Weights of a small GPT-style language model, trained from scratch on English Wikipedia: vocabulary 613.
MLP neurons of a small language model. Each row is named by its layer, matrix (gate and up: input weights) and neuron, and shows model dimensions 32-223. Each number is 500 + 50 x the weight over its row's rms, rounded and kept within 0 to 999. Numbers have three digits each. A neuron's up and down rows have the sign that makes its largest values positive.
Before each neuron's rows, "fires on" lists the tokens most often at its 100 highest values on Wikipedia text that the model never trained on. A number after a token or word is its count.

fires on: "art" 38, "e" 25, "ers" 12, "it" 11, "ort" 10
L2.gate435:414506535465517472489519525472540446422514474488435510515518518429547492519498508501454582523504470473383488511515429535467522477505480558507424577499474560483395408500431447459536503458445583460466477485504566525563531557539441513540541520494656512506555511539538528526494558495526496607536504562561517525467548543503585519424530431446570538541500525532486497631470516448529534553575576592485481449591495552443537571485545440520499434515545508488506494518393525512529467441574485553436490546511574523510485486537490568485523567489472464500420494480462499480486482477602470542
L2.up435:455545521538495506483458619443441444553539422478448452571421519562575421515517478494540487482493558472471388504517565498506528402487510548436418475452432559475540480515456428505450498427536528533457466404598546451484419490510492489510642508437529521570474508580489435494547548501466412373460507474512518469435520442491587596516583449459533465498389408525624579536501481447484532438452538547508458556516578535461580529477504568532546507512596592522452470533450497520490464586567505565576528586467575473485474450536521510522509505417482550388458408480563535398529535457614480502

fires on: "o" 76, "e" 23
L2.gate539:548528486515514458553494515564513567474468513508520549479557465526537598466444477477504494482520439443552500573591482461560469523494474498381497426526470486483455454510522512504528443497549484538527424497612619471531526527432544413479530379460491421493493524464374435464511445507497545471510590447488528509454476461473523510479447483489479524509538505463484496484572500474564492575501510485510517500625432451515534547551481572497469438503583465514492549516489575508515572422480385482485451495463439610477531534436539536446565480622545495539434599540464569484526565516512521513
L2.up539:536483525528501450495494496510496469515491576550472497398479533499481515461494509520459494449420460471515407540494460444453605547559523494465509525606473475676405429505502434471470561537607485424524460571569569505587603484469438521451484482496418490526487481596495556527575460524499485503515511514562494497471492451506466357520505465494542512549476488486515487495546521470507518547442533529526613372440490575458473499508581445465546431410481512485432457492490426521456455480483540548451563465492560452496585448535407448508541546454396466491516522374510486456563490471528406553

fires on: " k" 23, " D" 23, "ra" 15, "'" 14, "ate" 4
L6.gate607:515507489523505543597556547524566556490437530533490508559522472466556393554486457523467415441421460432426434466525454449462465525424530559568520466418556481519441532497453529491507488414483540477505564482521574440479559605634475489499440568468511512569495467503467569535482452422508515559528388477471505422573469443503414468519510439493550472546489482524608527598554481453530421475492523483549443512468564427470516494447590552447523541512466504577583546556407468442496469438505442479428434563478522504554489506516530513459508513458508518573456475506452400483509459592580393450
L6.up607:468544539550386474484484503479495464468577489531481527463519482594545521428478496614505545430534486508565477474412531465574479543328511493493523448518525582440485589535517547437528453436615525474533531493423571497492500534514398527509499435479507555479543449439567566447498450501529485455456460510479584479481470528519520438475453469465455594529433491486514471559503515509546449526488552508551483534570492424542520441440461549357436411567519404483573472495504577495547445477460380345490491488478454530477509414574532456498508434483513428574567450555493582501537481503460495397

fires on: "ed" 23, "y" 16, "d" 12, "p" 9, "ran" 7, "en" 6
L9.gate408:549423417468572477436422526571480479530486529570526460553516517535486448375479492444520569587507631560501479473364521535501567472564517540423478457530503499537500517550497463551537417512580474450501518614454535467531519422557521502381524509506614552489427483491482613516494451484490483531471372476489523440411516481522521504461465496488504529541404617448482467494440421396500446541470541495482495497511417509567530427435565558558561465463495459513481499569457516500613554501553488453501485478472518629540523526518489493539509444488507503521505504443434509547509491438507423510
L9.up408:431446466498520529581440478498481513538503535582558484484535511517493465449533521553491576525488442514541538483443454469342576453490490527477555446512499453481396444497573527512392499468476536538554448597537474427607475574525605413506504479462484471456469526507460477626511495428517488522467455523447568512404533392517470465518522576511426425490509589534519412546519581434476514509450533465502500426517550560502580521526523582447536444421463518534621452524568449534453461499523443495522546498457559456485486533581422548532529503485552513577441509476544601467575441501452574576

fires on: "\n" 69, "in" 8, "o" 5, " |" 4, "am" 4, "an" 4
L4.gate594:567510482549611564455500444530498472513583596480493566528536499511502433426446523535471499521454506464539494559495465542460427500445461544487459517558548580478513416458511509525458414558459495542518501454522494521569435499470468481457623566498481439508418504592507497533461489620494522475485512459452554547501466555473427543446528459493470444520584412436471467452553489486515454489482428544476554606547481599571489622528508520527468402368404564479467580475470548559433530518569446556472450459510421468499464505519458402519487532494488574454599470426537526464427527424489452476
L4.up594:471594521525543563521468548511537505509494559524486439523494490520538437466524485478559517591497506446509455531481557546428440489505553516536581485478559464491357382434450583514548469574513440484582450423601493494583465493549391550440508562482459508503470552541565400581441570566415384458461486476562504514573466561498526399535473465555519583581399472588528579501404460523505475460487413399560462564567454498479509461534516555524435431460591507482521534559562507573490446472505560566462517503548501455534453510498473522528458531443571491407558460527567473510547453454473500529

fires on: " or" 56, "y" 20, " and" 13, " to" 5
L2.gate562:545489505475491566483520363520505481467471453538533524434490489475586600463478481485441510440382609410421456434473500444474484525401442432518488517511497546555535583502540492519473536476508516438442461394497476496446585470502497453560500530512474467495566460534498556479474462522535592527509504516393544533542519400443435556441502569588495489463513505483463507372436544522559557490487476578475407504468473582490464486405539432454532462500478536471409547461485542508383479553426421495515415459467515478490536474538508411524482441470467406549446507443433477441510459492474595546
L2.up562:394481486473415522497445488524459480479405489548469504477450572485540569459546452448455585561521496496543496485499475492519548516509564422484517557404494479491530454489558569527490486482493416459566447502510469468473455548497541372482536496609497504481510391521520461505516460410366555559528481517508548542482707412465518586452532582516552554478444458495479530463481448461552449553532478560428529478497553474481519506515534471591479486521497517525533469511492433445561548595450546467536480389450573494542502486541485513386374480383550611529382616567454553600514494590422508482

fires on: "o" 60, " and" 15, "ib" 10, " or" 5
L4.gate274:594492440489472440476506531512487484507529450488463471515453525548455592604581459491558484499490505527455462507439430478525566387537433493535543477527552611471560548521522470436483551409471510569482507575498524538460524566480544482526525537617485467511500449497505549470546391484569479596478545527468451520565423546510514532498557496544415579544397463480437498487442464437480608499481545540429547486483502492421517505392547439521479521514529477499509565500528490531458466406474482420566467531474554405500564521601566559396543493550462424493547530578500446497456392511540509541
L4.up274:569453450499512516556509434452501451460473406457522427524497571410511545488544381520454543496590444482496428458529450583510508569407508456561465421532542509432545507548481537460509481437368579561489511467470605532507517526453452417522565500479486513532473408489435521522569441409509475533489491467524452531481526398525409521459505560633442542537471501469410498511552478516468468471449532486481594497499487481544365509506592512530507498456538493434552491500567537513484523436535541435523484439471521537505512428597486477417496585399555434458532588502476481470498453492478505485

fires on: "erv" 18, "al" 15, " comp" 14, "w" 12, "p" 10, "om" 8
L6.gate181:561546471454538470463419505422527453519461461568564562589522515452485449522592438508519503557565537568525592522485431515471505490652430511485590550481575539492452397566538551473500482447582503420496469501483444409535507533465555452553429478505447501511492554491547509529585517492406565406481444476539461515511441439447524473492555556458472477458535472384426493506547573470496479528562422442484502592552487574531448478430511530571555481508507528539465445518532532577513462452495515433534468412473525470530516584579484461508470481526532521527474419508487471465493530454488539570
L6.up181:510551570449569578508540546499517562398501519486537563539494505483550434514601532568497551567476467439433456550516502524519430466413434517483481521472525540608466427448520564595541506563570499466517526583429456560514540473512501522416423567594484503537411496408539470525415413548529532475459606558531437501471572475501532430476527515511510515505593474485521432482492464440606463476514511507491513493463431508486478497504454410506468543348561501389487502562450544502495495477560398461453525566551513530483415472437443535452458398463441427526497537501496517513426476547491504526

fires on: "," 35, ":" 24, ";" 24, " –" 15
L5.gate56:540527524517542454473528485583537504464568457555539553518488540545578509473449570588646499533435540480521512611452546487524521487469504566444575515383609537515579501553407476539468539458433516444533555583549555481438540500525487568455531484464393491440543503486507471504482588475509445600534489578593509533475611552483551468578541499545488510538482430417474466410536491455461443403503581454493500495515512460512554510463533483489501500486628431589520492461514572603514531551566524489458512477505552455475501506522600441539569506496502471504471495559449507612580479469447513416
L5.up56:523552454478534422434492559506530509451501358482589540521592481500538540520505435483492616498559443472456420521439533527536484449423490450569486530508550550451492449517487435503429495582489474490515572473521423475531514520427490592411506597571429444564467522457490397522539501467483465507575429547458494554457462544538599487491519553429491474525511554600500503543428528595503411574444498490476612585427561580572521495491540499461566501502558549404456542528517556459453503486403492485483487537505436503564499449491567506482587510461426542389483481500541527509495474530496569578

fires on: "ct" 24, "h" 18, " by" 18, "n" 14, "t" 11, "le" 6
L4.gate304:469527586504407383474354487525479501568487385479498499645554536468454520598505460399523457420450513527370544524498563496586454453405470562436461464492489570482502502604484499401539469568544411573535585457501542546436495492481467422507495544478519502523528472560498513466552564488565447466534507528565479562568532549430474589522461517525449512506501575437414414558543494483524463515540485572545479548493536515536495499446456415461450512551463478479463528508518391479458445495495486523504516578498445481469377482516586456552518522594516529445500467459508454436536485476474504481
L4.up304:475541442549386356505530456484444537555546453512440522482582428550456484493503486396465448510522551603480439503516490421463426549608502444508408364491602457545523511615502512463409520515565515467446540579501542524446474493535603520474454457465461550411504501508531493509508522323519483468544429497478437549444487518515489575396536544542498515457556458541597539503533524561489441435557522461496556508448467420531521488482514556482409500494626459490492559594482511494466448420540503551533479505531504486524492573520434523539497470540552571618542495537555532441587556479439530434

fires on: " J" 27, "an" 13, "9" 12, "4" 11, "3" 11, "id" 7
L10.gate346:514473472559571468459526450537479477507492371377533427439492356421582482529501470450532552519531492509521479484447452597505511420530534454480549479485504535517494514475437466382619599503537528477520546555409579519542481527531561519577511449469564505485465449504522455490463465508425539434538459466525529456482500411479493491538575510469465477466553609444550439452486537450474576478644458500432443574522551500571497575520417477558523529433500552490615475436512507622479486517513576462461581473539494584481548537540537541538527482476492546482536501488501424451458494549526582487
L10.up346:422455538508478459445519495414516531559532488429491541495562453541509538491495595443540484530457526491388549503467525502555514493475511571503480334479528495570490533479547526513422471455511545403482491576536560517408509483528521449486458501386464546466518570543518473590389531498476501575497515481414501462421538434451421496440461576543492479494463425470517499501444504484400518572483445434503514438485429543552489484492546542447513427407549490426496561461441574494589466479463530456538537446548356555409525557521555459457460412487489458560568517521433491470553442506488501599

fires on: "al" 27, "ed" 12, "her" 8, "ated" 5, "ul" 5
L6.gate268:553441523451556475492424426560405570551458529591472600505526465443507412526415502436565518549531483469398492519581422573524439547438483518525435502523513454502437440456511498499547595445471483558587591507480515454519544493510531472505405468500509518399495510466515518457528438479508519410564480411493509444492421540520575487509544490505462531509574517524510605475459563520499483509543499611516463524440485528499514489505455531447500575520471511472482580497586550586580474498476479526590342474417452526504529580494436479380534541591487569450469527463504576584514520452458482498
L6.up268:564487539434470518572488447508447496442456431548474527428440567488577536610346526539529602486468509469439514570508503460507501510547494443444483486466539507447434554467513513543484499478447486503541445518504433518426454497521435409478478434450490449503587538508493535506441495506384546460477500476513513429502531513495468462544468564480477559525472490451472373538505485516491452502432543497424482450523566485444484437499506531548480504508534610480563535558451511543425530511498429480476574448463481513550552578387519500545523558565483518432548474519464469449544634445488510490

fires on: "u" 59, "3" 9, "4" 5, "0" 5, " 201" 4
L9.gate669:551467585431521485485458467545461522455516450501491462449438479562567506362484482462466537485502552529519490545540446496562472453513504529483505496393565535419557494524485478517487539477584483491412466547404428454496477543565509536505621503531513461458380412492504423533400537437509531513540510400483475479513530523500453552433498542464556422555480514571514440463487434513522571510505465443510484471572476467501445541525563477463474468559581564511504513416470459439556606465515525491438556484515505505458467496552580501489579499510557454378521515557483558511474560481606460522
L9.up669:430578511514508498545542512504555479453515521437397485455532561517565556528464447445502467571485520618525472622504421476476437540489488471484483395547479560529451461534421450464498484431567512443485518551500484405498446479485458457431525505488494461416535389518534407548418489587465615518516459497598510466488450465485417516499500519456489500444545478486488479465443592496490558449418461446521581627471503505458396529473524436480486503626560518447516536582435417501377407558506579528536513553506470422480458529533458379513480432480572439528434513490468496455517532479410542497

fires on: "ly" 75, "ed" 16, "tern" 4
L2.gate552:506518502406475474503440501519480538505549505510456435473535503530521533449557451481582474433576419424496422474519537448563446498509558480529482513525490490416467486445481453618476496493497529509509510477524480439427495522443496520544422517453615510488539504483537526452443490442514536497580529455406497360445452516511423534514573464496489499443467466509427542471503557482573583513462504553490469464497522522493572491538533512554521489530557564405551464439500426470560549545479427421514483481500614524524466520402474458414493446519573386415545535530491555463572510556437405524
L2.up552:553629513540490526512486470515497470491488416485515479499547553548513597461519483659565527529487419482570494451550488478536397589485598429525469532575577534529523469386503437474470499518529545488468568522533446528483531465532446410509511466545507547496502501525528582577441525514547586516565522528579457451480418445543493563562466424442508530498545458479520548518438473510424500475412489538508565505409482524437575510610564511574507469568571524417682495459481489580493457528456455452505475496397481569568478609447485425510482483500595511470518475463427489540445551486500483475

fires on: " V" 32, " W" 13, "p" 9, "ra" 6, "ro" 5, "il" 4
L10.gate386:560469553472538568508396526521539521600544569535556426479367505425585510485565449551487483570544562515517515430543479457494499502472449488467423537468531503517507533487448501422589557496440622446603543472464521509450459548488498415564516479516493443485528571422449398439556462437481485472560488582536533437467435510568441472509552450540387475489477499541544485476617463450483450542567516534458521431508463513602490444499470501526433576434463548493425510479496529530512388502536456548482516555467518572514476454408433457440461594483572495444539576366485526506491466535471475547
L10.up386:436467414496461404553412503517488466536553493442504520370546459544503464393501554542449404538416453461407494496448469502450501487503518492469549470465505513505517437525532512556508520480456545499582477467525501514455570569410465427528555485530562506476415485518555542532510489428522485622530516455470461424437425440508551501479570509447568554549568494467556476621530519508465527427485535559529421579430505491502515588411487525466457535523591497467586408567478470462528377505494452523510441482420487482466466576485485525539455443495549525458448471502465528527553429467517485554

fires on: "7" 12, "9" 12, " 4" 9, "6" 9, "4" 9, "3" 8
L10.gate592:483470456546524492609525558490538534546460584452532501512480544559556414559570495443477415452540516503490562504576450495424495472387508451530485444410509545422486538445520468518508559548486526503494403460410522586500551500577487537540527543531416426504487376473516440490615452516484463406383438473400501441493486521546466473534524527495492493460455513470535426512517486471456554514514478507468397462582536479553467467594510529496592523539553436476524575495458423546587520474337527504498574411470463557417451525493543565445534567462580528589517484527495515403564466559449500514
L10.up592:538515545517491500485508537527537543498566460419508571526513547524589545517479542461575333444505535596529527571539547439559444565508599519496472465461525604544543507522513503516485488520497551506430478414525566542516541472519524504535376415500454539455480513541463454512458548582549494486443587611600571527617496520552429382425520534580453548493537494536448479498483511493467501503417513353478573460544483506470514515541443534491525417513573592456450407414436539521512556461471550496537446493488405542487447517505486465521480505435519544514422507500467547443535532546443472513

fires on: " P" 21, " W" 10, "i" 10, "5" 10, "k" 9, "4" 8
L4.gate529:459511494368494477490490510446453613558561471515509478596479446514490522507497564423561512440500615466473455464429514466549509458504526578412526476459521630573494568465568504563431429516535512513562463583450506493522500479543569509501452532539476442523501422451451508526384480545496551401592536584496604584514486478517468513470497536482471547465462493464440589596494462473473530520537501428526509470440522431509480537549458546459461588556490490455468422465515458468430559456446543425521432499491487567534481526527502393469488480472463513587524519491507488601500463486469523465
L4.up529:454406514459435534464544495448469511584536482538510490443430571587593479646473570470531537441477543491504510461496470397474498482446498515526409463506500540488541520524496490491527454514535530506553497444440481547552526450423546492462464528478447367433576558428465517458488468544503550494481495526529610555498514579520426500482476530532492464459447447510410538614471455454557524532427447500506449459400456536518430540462474426594529458548591447499449407449614439487498462520441505422467507452501602502530490475460429481495563619551514454469524463448482512552500483538478533476

fires on: " |" 94, ";" 6
L2.gate249:490514489453465481531515537505445527492505502466531490389438528457528433508432500564522441532521553565477504584527484520561471544602475538522526476493511629496428505574519511531515501603423576528460436597534561597526575485341511462510434576602481478550509518457447554500500496547438468567596478461436545555473513475428519475434461452415540603448499530435463491408585515511471506429506467454473586484412448545472565479545595630446449563454477439533472508579498520478458647506514479519507473464508612485475543522478531528496575533445429451424483475425525564544470468563517517537
L2.up249:487523586524483537434509550534529564502487527437504485504518540456570522541459466502476494500404522460500543544526540502532597589475428572485543576518512530462462493568499511465489475519475490500473381503445539584522523536416500456477507518507407530594467573496576550501459495513455542630447445486453498535459509417437526460511531483599547617484586545463411488523483574558496480457569469509450516509463420471454528540463528600392598516449484469471522380463468543494480560465522381420478483489603500530445555542443634445528546506565582444477495516409497441461509485553519533484

fires on: "ar" 40, " R" 19, "A" 8, " A" 8, "ly" 8, " V" 5
L5.gate38:625512455484453533533537453491412479545432549484549468533485525466499408541456469521512557474520491457519446428482606463539492532507473448550509505479525529436538513517562478517488479459552506517533555455534451430434564482501447519535433479498556436473512405479549507522397522352548557508601405516446550412573425470470459647452449438500473511480530506537431559404432570500449484504487462548562519446478381501475497547568528512556526451464585452534447549513499445479521512510531487480501485494475527577471456518479477491546569472603466579483460559481596584475506492515481571574
L5.up38:545447480451579583551519464559487405529461526464557472525516501487444494427527476429546389484479458539541547447460539436521436554572525549432461562442667535467463459531585485467556433514518452506438511456533439460541449515544653491497534465554523476434495445419481453531449397552424591532508507562537522539457646512587443575443486459494535480443511476445510552449477520457503544565499572484465463521480545569503513512536458543569414535494562482483521473478531552600492525434451422506481545536449520518468491435382358453456442482437572493501443498460459548484471619505493471473

fires on: "th" 50, "t" 24, "p" 10, "b" 7, "d" 7
L2.gate47:461472489487455481476394472493459405609531503536454464475499516486532573482535451453516430625484495553359476537430470470481438549482508503532502429484483478434533539470497568435451505529497461577521474445553480375472569500556490492456479506502545590515427460457541433474485502482507589571627469528517506407505442537435445562601487549538453475641524510575463537464473356577547557386490683549418477510502490445470560455481576457467500422476431564378443498484482515549529558500487528478499524499511554470514455475524454438530514529466475487513451607501498474494456532485425516570
L2.up47:473454420561468504466475570523501480585507549483509488518447520525481561531490394500525465488429543562419571461408416559472467474429526430559555400546536546455469477500555537542466517524474499588554556503550470557487452531488440502519477400596539578524458434537524484459558505454461490511503477526568391551557475569510514519561480520558424526557423514510433489430506442562517486356532557420488580550502490490500502468608477456496546409528510540467539560445532551484435614460514506444477491424537525468582498556524427473571483586415603434452543474510498495511461497550533476568

fires on: "." 50, "\n" 36, "s." 14
L6.gate689:431418551473569517512440470490430445489562494560497587565468506435426469535424430423533611489595585500407525574454508529505560570595372581407529520498457495515489501506570452535446482465491423528511532510472455533422546467501527422442496563506592411450525489494550506528479523478395595505526485436459422470556544477534463496482583538498389479472510435404420541492406411471520496426541417536518504435500513488498484449417484506518568457513492529436481523450523403532474528525538636488567408580433536511480544525453427471495518535562510515438579509549532523463584469450526496497
L6.up689:536513550421488572510460571545504442527499473508468572454414483504487526422568443468501515511470531438617543533544474519525486429505525455558528480452500459426508489529429491568530532570543523404452473552484468473528413438532544602504464450479476523488431519617467491455519487532467583454420455502454510425499525550498519591531444494437598537486455469572424445481496539478524594500551529497502486524510416551570503485427499474460476490479501434528444541470497526551561390557526539575466534470481561465485438491429491530414485487547532579492560598466516499479564539469534477517

fires on: "en" 25, " ex" 18, "or" 14, "k" 9, "on" 9
L4.gate683:521492560531474328430449514510523521476433504484484473457483432415509530558536518510500513434404500419489523461512476482610523485397499477535489515498446523506519501525421534519498534477521525558461400509568477421549527528615506569463337448414405502521520493517552522484548454499423432439490401476527501557577522397564505563499528446533440562515471442548479570507455547541641409507484476410513431427564527481536555561578456505517488493546468511482424563528410488424567563463562466458552569567497473526484478550481466481458534595493525486489511411560563495434453516582500476532
L4.up683:522456582530527469510553496477439514441478594414517550540513606527423506445434426442516495526508499542621411446489502496432495554452547413509527494629458551522521544548539524471487489517516513465465473544472442486570543460588507438525507487512562373466490417490515533506497557500510484456456511478600559522507565496494478439498509493476413554434511630497412436574457541511579488600505399463496426523543488460500496475466489497481523532653589547463520474518522657457541466510438480472521526465572446439463556567544462398617469494509417458420514502467506487487494539525492443426

fires on: "==" 88, "\n" 12
L6.gate46:477489606461449538512499517543534375452455513513517546642531493471438429458577509481499513529488490578577480499480529505491495445568480518485500487491499439498503552534533509500533376497604526482426439553557451561535567487544476472541499530552560511505523568459506571506444582514473427567510489412534566454464507465465506554505569515485469496499425384560521469526463466463562485552412482514534393583626464527459502516548519487487426474521545481409498617500491506500505511525448514515586459469522412572481459417520513456533494457581430563358423471572524501578532548517526440440
L6.up46:498404531525508506438398541444503440475422517503526565422523452530472438483417541499477572520508532461540509516522473408512539546427553460531469517502489448490471536593467534448455464505424416449447473577466491452464471549567396523471524482519539580517486473497514415450485526552562544579423451504595390526496526526402512595506479535503502522639544554620416481445451499447437553480462495547475510514476475539451501527489486482561473435463474486552465504562556545580499551512478486445434616587455596458529565490554529529469483419404555554505634498486487529414609585401535488550

fires on: " –" 41, "-" 31, " -" 17, ":" 8
L6.gate659:584493511577551442518423466483606401577467505504499426539409478460539467385491503562576472510586500503575551493410455453485453518459548442515545518439513546510544428491392463468476549542508498454500545485525593518560478545515450527559460475591569554485574489520448505541493459466516531547493498586564507545455463488424582550419488418422525476549479457446477522496477516435474436515491641478593537451466523528526575500481570574476376570522526382494432493606505489529503464537590469548557533455570518447516597466507566478486511480544494427519437462499541513532530522479447415542
L6.up659:471590565410499471425632449469516471538572442510529512600539480499604632561516520574425474401334420490497448521504493485530547534545442477486543475507517533507545495463507620513479469546450499463411443453514519467585500469447490518395508542445555539527504421532520551505457563468499519529534611542459545508531499455503441597469555490504496445433588496523435560478527466545500463495547436515391488571518480520501537462555556376545622472525547472443424489414450579495488600536503478498578482476424440508546529473496492489371534551494537483488510490498463466555442490468473500541

fires on: "ass" 16, "ong" 14, "oc" 11, "en" 9, "p" 9
L5.gate381:491457439504489517571473552553456502575539531496496511465554502587562491499517472525538476495542589548472478568494492608469521382446550456498546421476473501516495426534484507572552446390460494509466552498527496472448479514451390519457440536501621550428402528498559508463511452490472486514516446394369580479535476522578582425457419501504593586508455579449546502541499473447498533452549565493498479440496542557388494450561463520477521471562462497418580471508556502464541526512519565505510510541507450488458519442508489599577407581512499440544526557421506558500514526487404515446
L5.up381:448498520501527536566448473516448388460449446541479553529524506473534512553554458476506614561615449522494572551435542528464607505535504522571488473509464458409485541437519564494417495581493603525494429450467551608522559573455506460413484563421421476503470465478568579464501469441452458474553422559504554422461470499536566504535549482473503490537535529506504537423503483525568477455509516385444645424478499504460522547497556576532579474545467521471506518413473572605545535493497530610501514507483572493533476543568523491450519463558529543490488469562441527533513567507491447586

fires on: " |" 59, ";" 25, "\n" 8, " (" 8
L2.gate293:537502522536410462495487509516508543432528520480522486594485537465498493623413562492486519604445516464507485556466474411499487504484525475488525469517452579492515488548600439432451500454476490491599512462434492519462513435409487441450466449492487560516450528536462646507508464621448513530523612572425449605453421516508540522537473469517470569498504599472494503481563530516520454549525499538451539595505411518566432534488501461595522486409560465411519519584482539528562564526542530421533455432391521446466530540506565496497538507404514449525506477422435601555479446479581498431
L2.up293:503556521559571466419554493498556592512522553473447516611538502561526399612516534379425519558433496538464535468469522449447489461541445468531503437511450532448353455522525546473441488485481554572566508501477534529505487462419489384482496595454506522520509523478342564470549483532487412566538649513432493579430464506490527541547423516457465542479489470530440472413566573520532489510496460507457525563459446515493444473526529570540450514519571533480526476481546578576520480447518529503479467399471493457539431578557587489493552536462518429484583387408504560575430527497503536464

fires on: "6" 33, "ate" 16, "3" 8, "5" 8, "4" 8
L6.gate499:529599516476485500524527511381376507502476513526492415550511493507562527423470507442585521510525443494468470515497468508478599399470480522420529509542562545442553509510536516498446430414590401452378536494522505558540508584494409536531442469468519551522539555451450463485555573438530509430518574489440542556534484500533521543433577490605573502513465521482560519556483459499494440560514513446571436494497573512518490434479594459581539454547599539542459595468499475591451549424533482472424478511556485550508529553557580512504544477500572573434494614476592505565407533502522516478
L6.up499:375471509518508493536493544448522485529477485498423563509542537547528526487389585523456479480458501529512440513574521542466461513537456445517519495516513480547608539466493488485522540395549508446370475498459491563469441592471527458531502534499452496505590519466506566458535448556475481477456469463549473598636529572474558525485487557594491526460493459538544568528490519498534484406500478467564532562533442418515560491541514464494505510521500545524507469462537490515469519477535572556429479491515449433432473451401511407455592589526626441541541468529551550457531467507494587536

fires on: "ates" 32, "ch" 16, "e" 15, "man" 14, "." 8, "ian" 6
L5.gate179:441474506496499495489513431467531483550421583518507422441567489470499508385563395547466524450553476508509477477483457568460495477518570453450415452569458521439535568487509465617599552497533445456519434521449547539537536484564414515513547455532549515453523419511466448469606538530491482567510502439429489518481463509502506589569458561491532393483472419607499479474520487570454566494456453565504449609486580496534535495594513479395491487520479426457525480447546552522492532449543491511533506417534440530495517491491505429522510531477559470497621492547490508535588520494547467510
L5.up179:492473537442508501460441537534581489503474502519571486494575543474600456436512593587479501548440469467475557464456454532571437526540452577542519464538491597506490503480404452645467579437504439551552535557491434502525505442551429528461548496513529483501432530525404478509446514584556557663528454474428483398494419501528498474412439461448444472480468531520479485426463564496501490533475501454519484535477532609526460550454543457551605534548514484460485496532501497518472492505587502555443472493487501485485508506552494536483528377504587531505516437456500477533544527559544505481

fires on: "up" 26, " h" 23, "." 18, "ational" 10, "ac" 6, "ical" 5
L2.gate674:555550541536521487477456418496478501495513580547508553556470473475512509489535584487461533429435449531437506519465486538524562465404494496541533446465495528518510466475477532572538410484490520386644584593552535527476517472508505524498544472544415453504454542465527455472563478492439492517457457512464513502465459489562525531489464472534469561462527619473450546484500497477515481497511421524516535537416589407534482367447540508357538464487577407542510455437496466491495470444542607589465496592512414515531413488578510490616575625436423513455508464439423543557527463522510452519
L2.up674:605556562400656454434499483508467463468409576494500495427482567532494492500585557535527363587439523506409500493509457404464556557491457574504404453508400436562486602586517458511453447528519498484541485618475476495462459482547477527488483452484516498504572444549482592443544516566430550500538475465580516433438503536513432545522512535571581536451501552534559503527491515411518556450478473517506501548449617411480528445470511523472442552424538522522565526496508497478533576581519507567486470547535433519570481574538453507409528599487436382502456454452519525481545485508563546562

fires on: "o" 48, "ra" 31, "ro" 20
L5.gate379:516441504471589495483435482579511480476532498543561510530490431550494427514577501565491511536513550454501511514507503488479456457549467547563377513514418467548464431586514539450578513454434531524526445421631510423573457518485472412521535471473480428534566415531586506437397383496548585480497522476471528550500406461479449449501472423525469465546524467503552466506512474454480413543505499550462545494541457438459426553513574527578391485483624605529526603480575522487528456525533490470511454556404493513555580516506490497489515509462545587426504495478543589432572533496552478515
L5.up379:455525389526481440430546437581519621538463521513443491420524568602490509486546442579551496504393470485505470494455553511549578508529479565477480489547397468535415548535516567507559502504526568375568506506460463510549481588528483486511462517464428465451551524456523520518472517469508433555456527491466577491432592531495559434523419490528498513507496420542542523542477534481606443469581498418527585490507549382477551552436539500483434474538523509483541499548581443416559440462521425502520519515517551432511366415596437470385499505564482552498555394529497485499493521485549420520

fires on: "n" 45, "ly" 19, "d" 12, "c" 9, "t" 4
L2.gate342:444499531474474537485465517481532437508457492444575500503481477502505502490530422488484528457576528517605534429347501478499487440409566510502506413424589453423416543478491560509487459433550492479572490484546522541572474506451500532590471508478555582554457556509445463524456510428488575496561488382492490487572452577382495466548552533449487529522513540482511449480513461412530554413376481557547458513443601462496484546491494501602499483552520531525479477530458514518514442552529412537473549409554429512504479460466461557550471483520507449546566617479563463468484424587439563559
L2.up342:524593468460426503429402468588446460453462506537593533548493521570422535451508472532486523617532443535423486436509358482491477459459524459460409469480473534482515589552598499498446503556485490551497515521532429560431550510519459512454455521482524513484565502494585422459619613454454486486487531454476406527530553541480430497507432497538523530511520538441438530452407434536481491485462445467554482480382571407537550444478453499515490466561468545529520533511449487532496519562471515534493516393375483495577485469474366542510430416447509519448482543425529528540534468516479552517

fires on: "le" 80, "e" 9, "==" 8
L9.gate142:450425467545524498473527516435569423449485529536484531475484443442523464555575539505453475536429561400480562509513461524582555559505529487418455480449446509387468435563487422460461494448579467471513500528505556522556573534509409442421487557412569571578574529452431505532570564525547450509459418597568403507470466505502396489388576538496525541542406533534494595568331523464459485544530470440445571522517533536546505421473493459491499427533447443469464511468553524498516464415529521468532483563529487560500500496547530415464588539493505494565507538471464457561520496462597472551
L9.up142:571496467606484509471507570490595511542483414396520551531512437519559489477575489472521496503413506520537418579432528510427447498517542451517558458627551464572401486491558483471419481424383511505480454468503532507514484533548483438482569560469546541538511563438512510457504574439551512485593442464453463388487425515582522505605526473455511415473482487470584530437463451421467406501431502552546584475506494561508474516410551456501490505455492498453406488519477497498477543507504575568514516418488565477497439471460393581470444613452485452523494482505463460455492568431538548472